Part of a small language model's weights.
Training: a variant of Muon for these matrices, 7790 steps.
MLP neurons of a small language model. Each row is named by its layer, matrix (gate and up: input weights) and neuron, and shows model dimensions 96-159. Each number is 128 + 32 x the weight over its row's rms, rounded and kept within 0 to 255. A neuron's up and down rows have the sign that makes its largest values positive.
A block is one neuron, or neurons of one layer that tend to fire together. After each block is what it responds to, as a language model described it from the Wikipedia text at the highest values.

L5.gate40 [ 84  95  71 138 113 151 108 114 170  84 137 160 144 112 119  83 120 104 123 105 149  98 126 117 167 155  73 100 215  59 145 136 116 125 142 147  92 117  91 174  61 142 121 170 122 183 151 145 146 124 148 184 160 124 102  88  96 179 140 103 136  90  99 114]
L5.up40 [110 137 114 130  59 140 111 180 103 198 154 124 149  74 109 113  76  99 191 147 172 127 139 144 169 118  85  51 168  98  97 148 148 145 125 103  67 143  69 144 181 133 119 185  99 150 125 122 168 104 155 130 125 154 120 109 122 154 169 111 124  99 110 108]
L5.gate161 [ 88  96 131 129 110 178 106  70 128 183 110 142 124 124 121  69 174 167 125 136 202 138 100  87 105  98 121 126 116 150 163 183 126 136  96  87 140 160 117  92  48 135 104 128 135 116 114 100  81 140  91 136 152 137 141 140 123 175 163  54 174 160 167 100]
L5.up161 [150  65 100 106 174 130 188 124 150 144 126  78  96 104 115 177 110 169  86 177 128  48 129  95 117 122  97  87 115  94 102 137 136 111 133 133 138 110 165 131 111 158 172 109  84 137 119 147 147 157  99 105 128 144 116 130 173 111 116 161 101 172 111 145]
L5.gate612 [134 123 152  99 130  96 132 120 154 120 119 104 139 106 126 115 127 144 115 136 113 121 134 126 102 134 103 112 134 150 103  97  82  93 169 115  45  96  92  70 148 139 124  89 194 132 169  93  84  94 145 112  74 166 107 112 101 131  78  93 153 127 138 118]
L5.up612 [ 72  86 159  68 154 144 103 135  94 192  85 133 168 110 133 117 184 126 183 162 165 142  92 150  93 129  75 110 116 135  53 164 115 111  91 196 104 137 160  95  92 164 158 145 163 135  81 133 204 150 137 160 131 139  98 141 107  91 147 188 127 138 142 102]
L5.gate1640 [125 111 185 125 149 201 190 140 163 149 157 126 144 148 119 110 152 101 128  97 112 102 169 143 157 169 100  89 109 170 101 115 109 174 107 111 124 113 126  75 145 150 151 100  75 108 149 153 102 115 124 118 115 145 114 150 120 142  98 160 131 135 106 110]
L5.up1640 [119 122 152 107 112  92 107 168 103 142  88 132  78 118 138 155 125 150  64 124 100 132 165 117 112 121 117 108 116 123 115  91 148 112 132  92 140 118 140 116  67 120 143 158 144  70 150 166  63 187 147 138 103 163 120 142  95 135 149 123 187 160 179 137]
Responds to: Final piece of mass nouns for materials, goods, sports or states, often after a modifier, such as swimming, timber, cash, poor health.

L2.gate78 [ 88 177  76 121 119 173 191 115 131 166 139 164 108 173  84  90  79 118 114 175 121 115 120 169 109  92 120 115  88 205 165 152 121  75  98 164  85  73 140  99 121  96 111 109 161 103 146 109 106 123 131 205  83 120 126 176 124 137 142 119 121 133 132  82]
L2.up78 [100 165 151  48 117 139 147 129 102 132 155 159 146 163 134  97 126  83 156 167  97 109  99 143 153 109 196  91  99 146 170 183 126 126  76 132 159  81 148  76  85 174 116  65 142  77 135 100 120 120  61 139 129 141 146 133 150 150 183 103 196  85 157  91]
L2.gate79 [ 94 167  90 127  69 103  88 110 114 172 155  88 176  66  92 160 100 151 118 179 106  80 120 161 126 152 102 134 120 126 171  85 170 136 113 118 110 102 143  48 127 124  52  86 152 109 137 115 155 205 115 162 171 111 152 117 153 125 129 122 105 124 142 133]
L2.up79 [105 140 128 160 100  88 131 173 138 135 158 160 184  59 101 154 118 146 150 129 119  47 133 119 123 100 102  87 108 142 119  99 184 140  47 139 141 172 138  79 101 129 100 109 162 110 147 118 175 136 136 164 183 145 137 125 142  98 180  74 150  85 158 148]
L2.gate134 [ 96 149 190 166 195 144 192 153 125 151 164 167 126 173 182 143  89 101 185 167 105 103 168 145 162  68 100 125 105 165 148 109 116 185 142 170 135  84  56 140 102 140 100  97 156  86 138 104 190 204 113 156 118 166 168 162  95 150 144 140 123 148 132 114]
L2.up134 [114 145 104 132 181 127 116 165 105 201 193 138  65 151 156 168  91 115 143 151 133  93 135 108 105  95 165 142 131 126  99 102  81 150 108 100 112 114 148 114 118 118  86 156 117 130 190 140 148 187 100 150 118 147  95 141 116 137 157 123 119 130 142 103]
L2.gate300 [148  83 147 137 198 115 139 135 106 165 141 118 120  80 122 122 132 147 103 140 116 151 126 145 122 151  96 124  83 121 180  78  79 180 205 105 172 127 158 167  62 121 132 101 116 119 110 188 146 108 168 117 117 132  93 159  69 135 178 153 128 123 184 136]
L2.up300 [106 148 114 143  69 102 141 109  93 123  82 146  87 123 123  81 153 167 180 147 160 170 136 136 115 142  96 145  96 169 135 160 113 213 113 162 135 120 104 102 131 106 100 122  77 107 109 143 121 114 191 152 125 192 148 103 144  96 148 132 158 144 143 140]
L2.gate411 [106  84 118 149 107  89 136  72 140 169 155 149  80 106 124 108 134  74 141 164 134 115 147 130 110  99  84 127 112 157 139 141 163  96 117  90 158 151 107 124 145  62 162 113 152 132 154 105  93 157  81 124  73 108 124 151 139  76 107  73 128 155  93 116]
L2.up411 [ 95 124  96 112 149  65 154  91  82 195 120 160  82 120  80 138 107  27 131 123 158 105 134 137 201  82 156 174 113 115  99 145  65 129 120 133 150 144 124 117 104  79 160  80 152 111  95 141 130 223  88 119  36 127 172 105 107 117 120 149 104 179  56 134]
L2.gate600 [175 126 148 171 114 185  79 166 111 175 141   7 147 131 163 112 128 127 167 146 112 143 139 154 144  95 138 176  70  46 140 101 134 158 169 116  87 141 147 136 140 158  69 111 168 144 173 122 107 108 146 153  78  83 140 119 113 145 175  67 141 158 176 147]
L2.up600 [164 132 177 161 121 172 135 185  79 147 109 112 126 109 131 131 104 147 151 141 119 168 153 167 114  91  95 137 119  88 211 128 137 169 201 125 143  82 168 195 102 116  99 101 135 125 118 108 148 101  80 119  95 124 121 100 103 139 169 191 140 131 138 198]
L2.gate617 [ 85 127 139 127  83 131 127 119 153 147 145 148 124 171 178 126 129 119 115 137 161  62  29  97 101  68  82 189 128 123 102 157 149 160  77 154 129 156 137 129  66  81 136  76 127  98 107  77 156 131 162 204  44 123 113 131 135 131 101 131  92  90 131 121]
L2.up617 [138 127 108 110  83 122 168 138  85 144 107 118 162 156 115 156 129 157 151 119 142 108  83 119 119 102  59 165 111 117  95  94 107 106  76 105  82 124 154  84  51 176 130  78 129  65 123  99 148 165 138 139  94  65 107 170 155 159 131 174 127 119 165 154]
L2.gate674 [148 109 134 106  83 121 130 125 132 159  96 132  93 127 157 146  81  64 139 156 181 102 114 133  89  88  78  90 117 110  81  84  94 161 134 111  89 169 173  99 123 128 135 164 193  84 104 105 141  80 100 144 136 138 103 156 147 122 131 149 108 179 116 190]
L2.up674 [131 114 160  65 111  83  88 190 119 110  81 144 169 151 177 122 124  99 146  96 153  86 143 137 111  88 158 102 117 111  83 126 100 140 127 173 156  89 126  96 133 158 143 104 145 100 167  94 118  88  92 136 133 119 106 104 158  91 149 108  78  80  83 145]
L2.gate707 [169 161 127 127 177 123  96 170 176 119  91 110  90 137 147  85 151 100  46 154 118 185 117 152 139 129 141 100 103 177 165 109 151 153 145 148 170 110 137 142 133 105  92 130 122 128 136 134  73 147 116 109  75 184 119 158 123 101 153  95 126  90 203 100]
L2.up707 [110 124 143 102 110 122 138 165 150 131 130  90  71 105 156  95 125 111  80 144 129 172 118 108 159 109 128  97  94 110 102 149 111 124 152 151 192  94 142 198  75  62 121 190 165 138 170 160  74 117  94  82  53 143  95 203 145 121 121 109 146 161 131 164]
L2.gate851 [157 155 155 182  95 148  90 151  83 155 165 148 153 146 142 128 125  80 145 183 114 121 139 113 161 116 125 102 155 160 186  95 135 194 132 108 135  69 123 126 132  85 117 127 151 101 159 201 174 128  82 192  94 115 144 134 113 142  62  91  80 138 107  52]
L2.up851 [108 151  58  54 162 156 137 112 141 251 109 139 117  96 140 133  65 106 119  77 170 118  86 111 107 150 145 174 130 138  54 178  52 115 132 136  95 103 154 157 134 140 118  80 157 146 100 153 100 119 120 125 128 173 159 161 166 125 103  65 113 179 100 162]
L2.gate944 [ 74 155 116 142 111 139 119  76 146 108 111 182  77  84 103 126 152  94 135 128 155 110 142 160 148 102 151 190 152 141 170  65  89 171 107  68 122 176 130  95 113  98 108  92 167 153 120 137 116  96 114 105 127 173 146 156 152  98 187 128 161 110 114 179]
L2.up944 [139 106 138 128 146 135  71 199 159 191 117 112  71 113 156 108  94  89 163 117  82 126 141 140 205  88 110 144 117  91 134 167  78 169 120 204 126  76 127 127 167  48 103 120  65 136 133 101 211 115 113 120 125 116 129 134 101 122 143 149  58 170 110  92]
L2.gate1066 [111  94 129  74 168  85  69 131 155 144 140 155  81 126  73 116 113  68 102 200 120 153 169 167 134 142 131 151 105  78 163  84 158 138 142  88  57  95 136 128 110 133 142 118 109 147 149  97  93 189 147 131 110 140 170 100 118 122 121 116 152 169 112 137]
L2.up1066 [115  96 174 147 181 136 153 116 167  97 126 152  98 147 109 125 117 126 131  95 196  88 121 110  89 132 179 164 119 157 190 127 173 226  98 119  96 181 133 178 147 161 126  74 163  97 137 154 174 169 115 125 190 106 149  78 152  41 172 138 128 163 118  82]
L2.gate1138 [116 178 112 109  75  97  93  89 198 127 196 118  85 168 161 186  76  98 167 169 129 135 113 133 131  66 122 192  85 164 120 135 142 189  76 111  92 147 129  97 159  99 178 133 179 132  97 114  91 146  82 120 116 128 175 121 111  99 151  81 129 119  74 185]
L2.up1138 [111 138 137 191 117 107 116 153 131 153 142 160  84 117 166 142 180 109 122 128  66 118 184  99 145 135  88 149  92 125 143 139  50 150 108 120 138 116 100 130 114 125 119 144 132 113 136 166  65  82 164 135  89 154 176 124 154 112 178 119 115 158 114 163]
L2.gate1286 [129  66  89 130 150 127 159  73 111  84  97 154 106 106 118 131  97 147  62 101 132  41 103 172 134 156 137 218 129 102 159 202 112  92  63 118 117 135 153 136 125  94 151  79  92 112 181 152  93 109 117 106  99 140  56 135 145 122 116  99 131 100 124 165]
L2.up1286 [165 104 117  99 104 114 116  94 127  86  86  74 137 119 207 132 125 112  81 166 105 110 116 161 107 132 165  97  82 140 163 128  79 144 127 165 123 139 131 166  93 174 112  89 192  98 192 156 115 151 156 100 116 121  91 156 170  75 165 161 165  83 162 118]
L2.gate1524 [ 67 149 174 103 151  94 129  81 166 135 158  90 131 112  96 139 175 105 158 141 159 155  67 111  83 104 100 140 152 164 112 111 115 109 143 122 153  97 150  73 179  74  94 152 145  97 113 111 160 140 120 160 161 151 100 105 125 118 127 136 120 112 146 110]
L2.up1524 [112 119  90 130 155 103 105 115 138  67 120 110 117 100 168 169 132 114 115 155 147 128 119 101 139  51 108 112 146 115 113 116 108 121 148 144 137  99 108  90  87  91 137 118 123 164 125 112 138 112 118 185 118 154 177  85 153  67 177 155  95 148 119  56]
L2.gate1658 [130 130  90 129 113 141 134 120 153 142 134 115 133 111  87 130 146 111 148 164 111  85 109 112 121 165 122 136  54 151  87  94 181 129  75 160 201 181 109  78  79 195 161 115 154 170 179 138 108 142 124 168  88 124  79 158 122 176 152  99 110  96 146 121]
L2.up1658 [145 156 123 159  82 167  85 123 127  86 145 143 159 166  94 112 178 138 131 194 129 164 112  95 156  96 141 178 106 103 105 123 128 125  80 174 198 116 158 105  55  72 135 112 133 194 121 136 119 139  71 132 126  90 136 154 129 148 140 148 169  91 134  95]
Responds to: The word play (play a role, playing cards), plus first pieces of arts and sports nouns such as art, architect, Basketball, Scores, script.

L4.gate1431 [116 116 126 155 134 145 123  91 138 181 122 129 111 149 119 122 130 112 191  50  53  88  87 197 105 122 175 116 189 103 110 132 177 127 142 154  99 199 212 101 135 161 127  73 115 117 122  75  93 117  87 138  96 114 137 157 113 171 128 150 122 153 136 148]
L4.up1431 [135 135 135 106 181 142 143 107 161 166 139 150 133 139 120 142  77  51 131  77  89 158 144 137 143 164 132 126 122 134  80 111 128 107  91 128 148 174  78  85 158  69 118  97 143 149 105 145 141  77 139 152  59 167 139  54 157  58 141 129 103 114  85 113]
Responds to: Mainly a word-opening "sc" piece that begins a longer word, as in scoops, sculptor, scrutiny; weaker on pieces inside rare names (Falkirk, Standing).

L2.gate45 [150 115 115 156 110 162 154  94 148  80 134 111 127 132 145 163 129  70  93 180  74 119  78 144 134 182  55 135 124  91 148 107 210 179 126 127 139 127 173 153 124 132 123 174 138 190 129 158 102 136 128  52 115 145  79 120 136 116 163 102 131  94  74 119]
L2.up45 [133 114 117 152 130 128 120  96  98  99 129 136  98 202 102  96 151 106  70 134 108 139 106 103 126 142 136 113  82 125  97 157 119  88 179  80 116 125 105 128 104 110 150 158  96 189 151 153 141 108 149 110 112 145 207 116 132  84 136  84 134 140  70 107]
L2.gate177 [154 142 160 165 158 144  76 116 113 182 217 112 113 149 110  57 107 104 208 128 167 139 112 182 167 146 166 183 124 160 165 124 205 163  91 145 136  89 114 124 190 132 102 112 136  84 111 179 134 139 152 130 120 119 103 139 149 138 131  54 128 132  94  55]
L2.up177 [ 54 135 166 120 157 107  96 135 112 138 166  93 100 179 183 132 116  57 127 109  76 128 109 110 128 114 141 228 168 125 106 156 136 114 165 122 149  89 151 146  56 149 101 128 113 127 136 124 116 153 110 165 140 154 155  86 116 123 104  88 122 142 149 115]
L2.gate470 [120 108 156 117 126  97 119 170 152 140 152 106  84 178 120  91 134 177  73 123  96 110 138 181  91 107 125  75  85 117  93 126 144 158  73 133 112  68 138 148 143 110 186 100 108 165 114 119  93 186 154 122 113 133 153 162 160 132 115 151  51  99  92  91]
L2.up470 [107  93 133  89 141 183 126  92 175 107  93 143 124 132 128 124  80  61 140 144 131 132 140 142  87  96 100  82 137  70 126 110 147 151 111  78 134  55 150  35 140 161 144 131 132 115 149 139 127  98 147 101 200 144  79 104 128 158  96 100 194 145 127 144]
L2.gate487 [ 82 141 121 120 144 153  93 124 141  83 162 114 149  88  80 128 205 152 111 121 154 130 158 107 112  94 162  94 118 149 104 142 135 141 148 144 101 145 116 124  94 121 164 136 181 124 122 139 140 147 119 137  70  86 144 143 125 165 140 140 144 160 141 162]
L2.up487 [129 110 160 130 138 131 125 126 143 107 159  81 130 123  87  98 128 131 145 115 147 103 127 109 157  91 158  84  86 143 166 116  91 122  86  72 115 201 131 121 115  92 154 191 194 173 134 108 108 133 105 165  57 148 133 116 150 100  98 130  93  94 114 156]
L2.gate544 [175 133 121  84 152 175  90  99 112 113 182 114 113  88 189 185 172 160 152 127  87 150 103 149 149 164 107 105 163  93 137 144  95  87 102 168  97 132  96  91 142 158 154 145 121  76 104 159 140 109 190 108 127 122 145 145 144 123 137 166 128 135 128 175]
L2.up544 [134 143 101  85 179 115 136 163 119 175 154  97  99 111  79  95 145 131 103 159 116 160 123  93  68 168 119  94 105  99 164 127 206 118 130 110 120 100 121 101  88 132 134 134 134 140 146 163 139 175 142 128 138 174 121 144 112  73 154  84  81 118 109 125]
L2.gate622 [147  59 111  88 127 102 119 144 143 144 154  94 145 143 119 203 124 179 112 143 138 149 108 119 131 168 160 141 125 112 157 151 176 160 176 114 138 154 138 120  40 100 126 136 108 118 118  73 118  79 184 130 158 122 151 181  87  57 122 121  90 127 131 119]
L2.up622 [137 107 165 135 143 137 146 167 100 113 103 128 125 131 118  61 147 234 140 163 162 154  84 120 105 109 126 167 176 113 121 106 129 112 175 112 107 120 127 164 151 151 115 120 136 153 117 123 139 150 137 129 164 159 111  99 158 139 132 129 135 127  54 135]
L2.gate654 [155 121 103 184 118 112 139 165 112 109 178 123  99  94 167 105  95 129 109 107  77 151 104 106 124 146 136 147  78  73 147 158 163 162 113  82 113 112 171 114 125 128 193 135 133 128 157 105 107 153 131 146 145 154 134 145 119 129 101  74 163 108 149 159]
L2.up654 [102 124 129  93 168 135 132 151 171 135 178 117 171 115 110 114 176 165 132 158 141 100  77 194 120 107  60 203  95 161 144 123 206 170 161 130 122 139 109 143 100  95 128  94 106 198  93 139 180 117 159 153 170 150  58  73 194 162  75 137  67  67  84  78]
L2.gate709 [117 126 140 140 167 183  75  81 151  82 148 100 210 153 135 140 124 100 159 110 145 112 112 122 110 191 118 105 165 102 188 107 147 172 148  79  98  61 201 127  87 130 124 112 100  93 165 114 170 119 128  98 129 132 168 133 150  93  64 115 138 158  83  80]
L2.up709 [118 155 177 136 173  45  51 118 107 149 175 104 196 114 169 151  98 128 132 147 106 114 119 127  90 117  94 147 137 138 122 113 108 159 153  65 108  90  74 162 132 150 118  76 146  95 108 102 149  85 169 120 107  89  99 112 178 106  79 120 123 107 118 104]
L2.gate751 [177 131 112 133 134 148  95 136 106 115 111 114 122 107  94 161 156 108  74 133 119 100 127 112 134 176 163 175 105  99 187 126 158 129 113 180 105 150 161  73 135 126 158 102 127 150 134 193 215  53  94 140 124  86  58 115 150 187 129 180 120 105  24 124]
L2.up751 [194 169 131 142 141 150 125 162 142 174 110 182 115 144  84 123 133 134  84 124 154 128 147 105 203 148 164 146 158  95 125 161 158 141 132 143 155 145 214 122 115 107 114  80 106 120 141 137 177 139 125 141 139 141 155 187 124 171 112 135 176 102  96 146]
L2.gate883 [117  68  99 175  82 147 112  99 135 117  99 181  88 119 136  98 197  96  67 107 159  85  87 170 131 151  84 106 140 151 172 122 112 157 114 153 108 134 137 144 109 100 122  91  85 149 181 155  96 161 124 109 152 107  73 208 162 104 160 102 104 136 132  84]
L2.up883 [128  85 114 146 171 161  78 129 152 131 132 114  85  78 129  87 120  80 138  88 115 110 175 101 137 106 118 131 117 114 162 167 119 124 215  83 153 133 167 125 126 107  99 120 151 160  88 151  78 158 137 115 134 125  96 142 125 146  93 139  62 154 179 181]
L2.gate895 [125 107  93 151 120 162 104 140 125 141 174 127 109 112 185  91 101 123 134  90 145 128 148 152 146 171 129 107 136 125  90 144 147 105 143  82 138 125 190 137 140 148 130 144 161  62 132 126 126 114 192 125  96  65 129 165 131 141 130 130 179 175 139  83]
L2.up895 [138  67 163  46 127 126  80 169 123 158 182  78 174 125 134  46 146 108 140 122 121 135  92 128 142 110 120 129 133 185 121  78 116 104 160 130  77 102 123  71 126  98 132  58  95 129 142 133 114 194 113 134 128  38 156 136 137 122 158 149 137 141 187 161]
L2.gate986 [130 110 107 113 113 135 128  95 128 132 132 106 195 137 109 116 162  98 135  93 106 130 166 117  86  80 135 110 180 117 161 112 106 134  46 138 111 141 110 138 123 108 158  99 109 127 177 140 139 145 132 131 141  85 137 137 111 142 100  17 143 130 101 213]
L2.up986 [ 61 108  65 147 140  98 114  82 142  84 137 187 128 166 132 138 137 149 124 158 124  74 173 109 131  96  91 154 186 156 157 115 105 130 110 122 135 114 152 132 161 138 176 131 140 185 156 119 130 181  97 142 122 145 116  98 118 106 118 149 154 135  80 162]
L2.gate1195 [119 120  92 144 179 126 138  85 110 116 123 120 163  90 106 126 166 183 125 161 126 157 128 141 151 176 137 146 135 218 131 177  90 144 131  89 165 112 160 161 177 108 104  65 205 124 132 134 102 131 140 151 134 131 101 111  90 101 102 135 114 148 119 135]
L2.up1195 [ 91 114  70 162 105 140 119 160  85 176 127 146 135 139 106  79 111 139 134 105 163 150 132 140 146  93 136 162 181  56 108 118 138 113 113  98 172 138 126  85 121 111 156 137 136 147 178 145 187 179 176 122 114 171 118 142 118 178 213  97  77 130 164 101]
L2.gate1543 [116 138  82 151 169  70 146 105 169  63 180 106  61 149 155 134 179  41  91 143 144  57  88  89 143  97 100 122  92 131 107  92 175 122  94  32  71 161 117 127 173  76 107  94 156 155  98 139 115 184 129 150 142 138 109 140 179  83  82  46 123 138 109 135]
L2.up1543 [106 146 127 113 112 142  97  88  76 170 175 138 147 152 129  89 130 129 113 151 173 142 163 135 159 147 132 165 173 103  88 143 128 163 109 131 158 105 114 104 142 144 152  93 101 152 113  97 161 100 110 128  63 102 151 161  83 150  98  93 103 131 134 114]
L2.gate1622 [167 147  80 154  98  90  99 118  92 142 146 160 111  68 152 125 169 112 136 127 126 158  90  85 113 122 135 128  94 176 145  92 128 109  97 144 133 137 158 130 124 118 101 113 117 144 149 159 140  94  80  87 145 181 110  65 125  93  91  94 153 150 126 134]
L2.up1622 [149 115  99 107 119 135  69  87 117 143 151 122 154  87  64 100 162  73 145 155 121 120  85 118 106 123 150 172  69 163 109 123 113  89 155 149  89 187 107 114 104 175 120 128 113  64 122 135  96 168 119 170 165 166 132  73 165 158  68  98 107 115  76 139]
L2.gate1706 [131 110 120 157 120 149 139 178 174 123 130  94 132 123 147 145 128 136 110 169 157 133 122 141 158 108  65 142 149 133  76  86 136 132 111 112 171  81  84 125 126  96 103  50 133 125 181 104  90 129 111 176 108  79 127 178 169  80 104 210 142  88 125 140]
L2.up1706 [136 151 158 121 107 159 141 114 142 144 168 125 138 182 128 136 124 168 187 143 139 149  97 145 154 160 103 193 154 144 142  73 137 185 144 143 132 181  98 196 107  82 106 127 130 110 187  77 180 105 101 157  57 122 137 120 167 181 138 119 129  93 138 100]
Responds to: Mainly the opening "cy"/"Cy" fragment of longer words (cysteine, cylinders, cymbals, Cyrillic); more weakly, numbers, Total and home in tables and lists.

L4.gate869 [114 119 175 104 168 176 181 122 123 169 148 156 126 154 159 135 118 132  94 138 150 108 210 154  93 121 119 143 141 161 113 128 169 168 141 134 133  75 107 129 135 125 127 105 128  74 104 156 181  75 190 194  89  90 146 103 126  98 100  96 167 127 143 153]
L4.up869 [158  93 130 158  92 134 118 126  85 133  42  86 134 122 140 120  87 123 122 141 170 115 136 109 116 153 120 184 108 114  92 139 132  98  97 121  43 104  64 108  99 130 152 193 160 181 106 118 125  48 163 134 199 114 196 125 136  84 123 130 179 142 127 164]
Responds to: The token Home or home, often at a word's start inside names such as Homey, Good Homes and Home Secretary, plus scattered mid-word pieces in proper names.